Part of a small language model's weights: width 256.
MLP neurons of a small language model. Each row is named by its layer, matrix (up: input weights) and neuron, and shows model dimensions 0-255. Each number is 128 + 32 x the weight over its row's rms, rounded and kept within 0 to 255. Numbers have three digits each.
After each neuron's rows, "fires in" lists the words (lower case) most often at its 100 highest values on Wikipedia text that the model never trained on.

L6.up617:156116138141175035113105145101089110109138110151159125101133124171137127113144142133126078062163141068156125164112150136103129076125113089156150170050107179157205168185139098152183158104077148110084078123151125173183080116125213099120130142104115047127127172129097110132088134146148106152150138121124114090135172090110130093130139156079135125131162116108138201136108111103095168149110162149097109147135106129108138110102106081163136057092134110100163152160073145122129102130130106134157093091140085126195107121162087134136140099127109181119054095131142152161142078170166077139126139167154092129083105099120131107203136074154095063103156128105082179120164176097203125122133130173131064098093130126104127129125131081095124141182147128194150107150152125114154134163181203
fires in: "from", "within", "of", "since", "on"

L3.up902:126074115107124107143151178109114087162154160158161109147125122149121157102120130075135059107125104128164127153117045101074134116133109102126224135105112130039125091115108093142126125134081158171119085128168134109161193139156182090166168147081091073089117124117109124176102121127141110113130114173102112151168159129085112107157153114082137127078156156181171117172109092187117074102124150057123124139159140137149142150180111107123154122146170114088183186207137121104166089102106158121164117203089168171143137155134200133109123107136170089114123114127104145130085110084086097135126171197175142136107150106101079148096109140095124151176162182106147173143166144039147150130022106108134125119112134133131084136140159063138150140102160117140082099101155143138137107139126185
fires in: "from", "since", "during", "earl", "preceded"

L6.up917:139122135126141120124122098117141099226159148207147130141115105048057136089118146095125103106125095143180122122084098123109077124129141079122106183121152088152116180112164131128139134154187191151167153108098095132133197132127168106147070135115165120071079121085071158097110131180140166168085134153090136134131092116124133166039126119134135159120172141170131143103202149142159106111119092090125126107137179138105142126170087086117121154144097185095063137208122114058118151110116147164087081154199102130117148136110179153156156177166119113147145115145112149089072093098120087169091139129168116143104080205132125124103139047102170113164090185117116118188132140147163093146132139127110113133141178127078175145153071098140101138138122134172127129069115135167143091126086129
fires in: "an"

L11.up24:115141100140154095066177146096128120200112119154162147070155125069146138113147157103139139154094149080212136153159117135091088128166103109145129182109170116158093139177145125061108111112131162135152107119121096143123141142127108122134085129123165080098142092115128127126172098162161154158118176129130084126032071165097174139142139122075120121185119096177090121132187123154038118082123105115122101110073150163094193129131147149140088126143092131103108102134157140131144111133069226135151093119116098151136134092080136166133147098130159121136126087148102135044158165089180145079111050165153103127111092138115156170177132134147101090113131129151065153151090132165155067102100131202121111099135108152227162170111124152115157164120178139167131149127181099091093111122160142
fires in: "an"

L10.up299:153094088227141139103169106123151132182113148090136128160144157098125173152104133109127115179110105110112107146151107095132122113138151097154130115135178157146108144158211192180157175101102142151120146119147099178075123120101122119100109227145103158111128145094168111137140112171067134132093124120061182068130105152160123098070109101114125147155129127119140121125147098147098169108186081110096129067132096151066111185123128140082145124101044199088120100139103106137133133172092157101194146183167079142109101144166171110092163117121150125200081160105160141129097179109188133143158145165154089104070150113127123133119108118155105110097160072151086133189123150123172063114138139120140104078120127085095103122135057170116127114087143163120080127148088152133058105085079133
fires in: "an", "anti"

L6.up929:134095109143130083140127141124098153111082183173177142101109163072147153126131122134120130155139107143164170179129112073139105144073123109132211102109070136130074039094156102129090131136101127105135084179150119145125153089150146166113116110204177094123103102124132059141136110154160156102106126139119153110131152136175090106134161132168215129107138103142177117109133173136106080106082209149067135108115202130133135102060120053134135188101080180148121124146114138165148136148107157145113163167116176132152124120082165193180105130121129187169151154166125167052154139118144109139139067144097130105110103132097112157143114109111109121171125060087098083139085102131090190120069139114096052109072224118119109173119098181146111130171108104125134138121138137108125119134128130
fires in: "of", "daughter", "as", "wife", "s"

L3.up53:110193113177159089081128105110110089114082163134089082098151175161152187101156152162133109146104121056180117161141112131176145131173112172207136179102166146125082168080128097152093130155087137103014099127111120130126102082128106053121153140106154168123072154150165067129137118185159097111133131181150156076104178075171068104140092159163127104134129142127185128200068109086150165098069153149138145128118117150089127119100109133111120153147160160155176177121125146129121101147164098164098126116140171114109109136075128136113118161112135131088099149159166081122132126167168096134103165150140158126074069067113140133059153136148129127057126113122134155122180149117122117181177059087130117092118147105066153088092124094165151154114173131093105127171099166116123118133137140
fires in: "the", "of", "by", "from", "become"

L10.up162:112163094175121151106092115121135092132092139159093093113156096119117222105147176161129111115114140234135154173143125136134132121173178115108143083146093115139111117147182112171141211114115092161128092117101077126152157194097124123157154144154099065052106116098085135091146152150139063178084150119090124108168139121080080108138112160123140161190163157137163112124134145150160143124054097093135104066115100162152163128101183131162095219088098103174119156174141137133105117145134114111111130188158075164127115127115159130111146066119110162128106105162116105113167099158145163125115142124099160190120140129135080145117132169121153134113161034125121090126115139078166107156184180093116136122133141080160112106136126094115079113066082076090151215137113098136133159157093164
fires in: "he", "she", "it", "also"

L11.up564:129135091117105063156103123119096115107139087131168082131059133097097126089116112154123122149121106190090135150129058152121134117177143124116131140180158124147088135113130079142141195112120167173104150149117073169077115155201194060151129110119119084049045146095121125125122130113074128139143149083037109127148063111110102087100147146052103208117131133111141186130143115140138097119138157077145108069118172186060133132130136114128120143101147163123197111123117097149140200153124125158114119136165070161091099091113169137142131132174130152149134138163147163092106151073119142155132138093176140131123117091133170106133178142091084159169149177105111116157143129158120127156179190092138141113095118161105107116150098157155125169072079164116142163150204155124113144175130051
fires in: "he", "an"

L11.up568:152163188162146118118143114100119113162145168143136141098182137094101076140073109128137152140152124103101174142150087178120098147141159074132120113092150072087182157166128131084167186160143095107129131146102150108110120078136141180152139149142181123110122094108139135124123103146126161199094069176113098130165177140106099151176105126149170131104118222061090142140090130113141049116125178088101071142131081124124118122166170150143099166113115128141120068123186125139188132185074127133100111181102082157123103149152165158102129114111080142165060168193157193094128101106125061087123139094134124067144172135069074160118139105157142111133068162110089147171070178078124081134086142129116182124124151181109132131176156126112134106139114143173105120105182122171107073140155146
fires in: "august", "january", "july", "may", "march", "february"

L10.up346:124113114197131128134119121102115117098127114137118143145148160119108142073148120096173093134098125218109071158153099094168030150174109049132105131072113150101157129125149124124091145156137134137115089134124095137167136124147119140136127093120105079148066148128136158154110088104078138167195169119139113151072146138180103089144139090130069140156099184134141121168152119149086171076085130142160112071068168132157099126083091123130177103074152106151120117150093107165138148185122134159141073143146086136143122158130107147111146158109165117157178146149105146075112134154168096145098099132169127132120063101096118168159127112138147148174172129088066104128102198163166127118079093167138085125115133094129216171169144082170119217155101119140118143109254126136122094115103172
fires in: "an", "part", "coach"

L4.up663:091150096133101118141147129095132109123119174122044143141161133151162204137186108075096098176100156132127166164138129120058106128055147116127184092130058109114158136181146149150129160124101101131089137136136023139094161059100168113132073142155154128142098075130151096115093083182117141143093134117133153089117163103101146050074133100116169151120124147151144127148160112056080125057134138151172129108137139138106127128146119127142110110116111147133195154199157119110122150113120177142159117150151214126116136067190101111098105145100146160126106113186160132170147117164132100116143077130128184174080115093118148193184153163160048144124079094108155152140171111087124121145130106078160192100113122138141166125126138112113131148037159139152082150121119084169118134128148105
fires in: "to", "by", "after", "would", "on"

L7.up726:089124115134095121133105118119162121133192091107098142133098137143142160136098081159124127173061146111077107184141088094104110145112180138129104057135139165086144104130128159151122171075138099136141167187133163155133137172071110144104109091202116123074142119182143112190071082150133140096124062142072104126128127133074110150140086111144152131113114149110084162125180169182119133104096169122157107075111131126156138120136189183124087156092110143114149125118219122131140103137128077124102160101122125148186141118134189153129147117172179131145080135152071169086131141070080106047111140121097128141137167140165156157165117131127058146122144130086078183106093117102135121147132093152121168149155176113081136135081133113152136153150130225170158255108143118126118097126134182
fires in: "to", "can"

L7.up213:122169036111115142115079079125122126075135158154106090164165098200172118122150103064157089105094115142140225121144139058086151146174123138117175124124152171113134123164135174151106148131135147145149102161135146132090115154149126112102117067174143162108097146119137150137107118193126115173103106170143116134122147080158054135111089151095105148115125129156133118099090147114165144135116134088133107038148157162097160093127139124168113167132159139138157194156105132178146115165097170164121148114151107168167063110138093106165131103119125138062101189113144107064198132150142114165159102146132146083170101103109151174082196121132135167103128097149120129088166080086153177120151115084066113147072181106106166134070149061138230121148114136129137164111107144094121143165081144
fires in: "is", "also", "a", "was", "only", "are"

L6.up165:093154101149158103105105174094173109112072091177190141161129126108088194045136149158175109131149121173086136152160112109154141099100087156149146164057082110135176072159165159130138140178154115096150152172125134136112170093119083142132122146163129150151112129078108164144071108027094123106091120138155133124091105137166106169125101119157105133103160111176148121163104167093164091100146147075116116110067104108180086153142141104173138130162135077182114083134120172153123159081084069118151163126103174160163081117187145136104135091129120201132114166138179131128206132156128142135098047155108093140131109136139175161178094177134087132117140155097098152124116054119142134124137098137164158165086179097077152190134109157108081107098147127208127151135124089118120132145142094
fires in: "as", "neosho", "los"

L10.up114:145152079145091106094117121098180087146130206129181098136174131151140126089148136142145083092177099144118127172077052102175125104138162069142119102088111151123096132158094119155112106134194126158114110082110183177141105083133151163127174115197126148062133137111119120144151158136111197117155131192118116104076101087084081095064074100172162136132159087160141200131152128177114128049134156139121128064137113151139147153135138157132088169109134098201117170163071156170086103155088165050152150134165098127149108124105147122050108093085142127115113077161097155099146142131122114126126159146103149090123118098112141200157160156091106140084129160110136175169109146111153160115128063124120164166169171133168143173159108116123134170096100160118109160118114147072066161127103101
fires in: "is", "was", "player", "formerly", "politician"

L10.up855:155110072124120145049133086077157120119130158153142128162093128031139203133151082167127117130093117135158115125092115120136183132168090107128111152121174093085091145119134171129131163108078148148174184122137093091115099155130138131131122084123128155136089120120145136127125116119143190234110129129120148098076123102083095133096055147123098158167088055135147247161138126132099166062139080109095123096155147161103101139071142088172106191087069138153101094177200086127095162139146175127160108160148097161208073113113136117111142096131123162142142155172150162111114164134113125131169133116124153127148117116180120136145078029127102096100135126117121147108131159109164166167137118124152103119078147089132107096120103147157154177130142151079095098168146160129093159163142094
fires in: "an", "another", "isbn"

L6.up682:153119117126151070143102148089146150108128061104041130139131182113046190111158083109119084129115135138139132133103149100161171105135101121160180153135171110094125088089132109135140117165110130137168167072174139151158132153108125136146126116107129136150124113092150130129168110135133153124125117116139153139061103116073092071143092147148111140132185078133152140167092106157170118071102108098126134098103119085160156247097188205150089146101187131164148158154156141124191072119198128191139142131058129154120120151157174124154134100141162109120165138172114162101110145127166081083124086134112116105107082096086126162121128078171092106107141161019157134149182113098143186130088140060110116159132129091121161138108141112172168162111140143130128113177142176189121156074158124
fires in: "later", "first", "preceded", "from", "continued", "began"

L3.up962:128156079153108096116050090097099118079164154079140128146135133061086180181201143185131086101141145171126117096164105140102102116114138147101158173091173074122095122134143158146141115187143096142092104169114114162080173127174139089125147117225144129143080128149123124105132142118136059098140166167144133173127136078119141122091128141124110133074128159153174153084031077147126111098076094110108142077141125163139183113189140152106123196094146136113135144152123123146137085159109138087130114094178204161166137061109139103131161117120107141085099123131122101131209114127084060106174124119152137158103106075112120129126136122101174108113136114150093120134169120103094143139134135183132148130114139098109207104128186129108157188124127125136106104137188072127117110191214165
fires in: "to", "until", "after", "other", "in"

L5.up467:076143209106077133113170131123118164069195134111135122191071129108161107121175127144094125135158101136124118214106101139112085050136155090129155113169082150120129131146115097135140176060089135146155158140164114095156126170183148111134132119134090111142147063126099132106144167162125064131129084131116167123098123089090133076114093123159158147115114196118175171156134214162153100089132174143104118081115093139081125116132123104188129165084075193147152137168134098079159156108166143169121128144105101153128136161068103118114095151084135107179090101153144138118114121124081125149111134125099096116063106129107132168117158131154066128055101151077096177101101114107122192179133137095155193137112087146107114102151100130150189175115129127086065138134153100168163109072088173
fires in: "can", "would", "to", "may", "for", "hours"

L5.up605:088075167152120121084095122115121109135178136196102126158092171138132152114099189107138080104135181149158156116142068160167129092151108107178076093118096113113154120140121094199114110089153148107133163186109180154141107142150096124092108131131112040118110125177174113155118136111148117179085059176086147087159083120162112079079117108178182106132116145112044095145156178088134142164164144082120134057102114140149120081153135101127121157124089124144145105151127139155150095143125191111146136165117212138151124116173119100122115130122146159119115136123116144132121142109141164135122080182180097096106127126175133224167158167120096101152133175078145124200137167123198199173101115119133130069123068117057138139102073097150146123163134143162091166162134095109097130174108129
fires in: "is", "union", "as", "unit", "units", "university"

L7.up282:130122114140136079117113131124073096127095165155121148086142081074147164130141152137134075101116135145074152115147144143158110087193100094125168166102111114097123109172120133212110104067091117093105105220182076164171152115151163125137090173153105057160095124111125055221145171146192137108083125137141127086150156097180131079132111096153103121104122124119179068170157162120157200131106129108087093149097086227144163110137129109120119214136101125106125162148151163173116172105114107130096122108152129113138111108145051122114178157093058195121157123130096148134131161152099078148103083159090117151133138096149119138140185158131114124110159108128119090171171081095157140149106145062124169149110116143142136102112113105176204152115170166106134092111109111117121152143135124
fires in: "in", "on", "these", "with", "and", "after"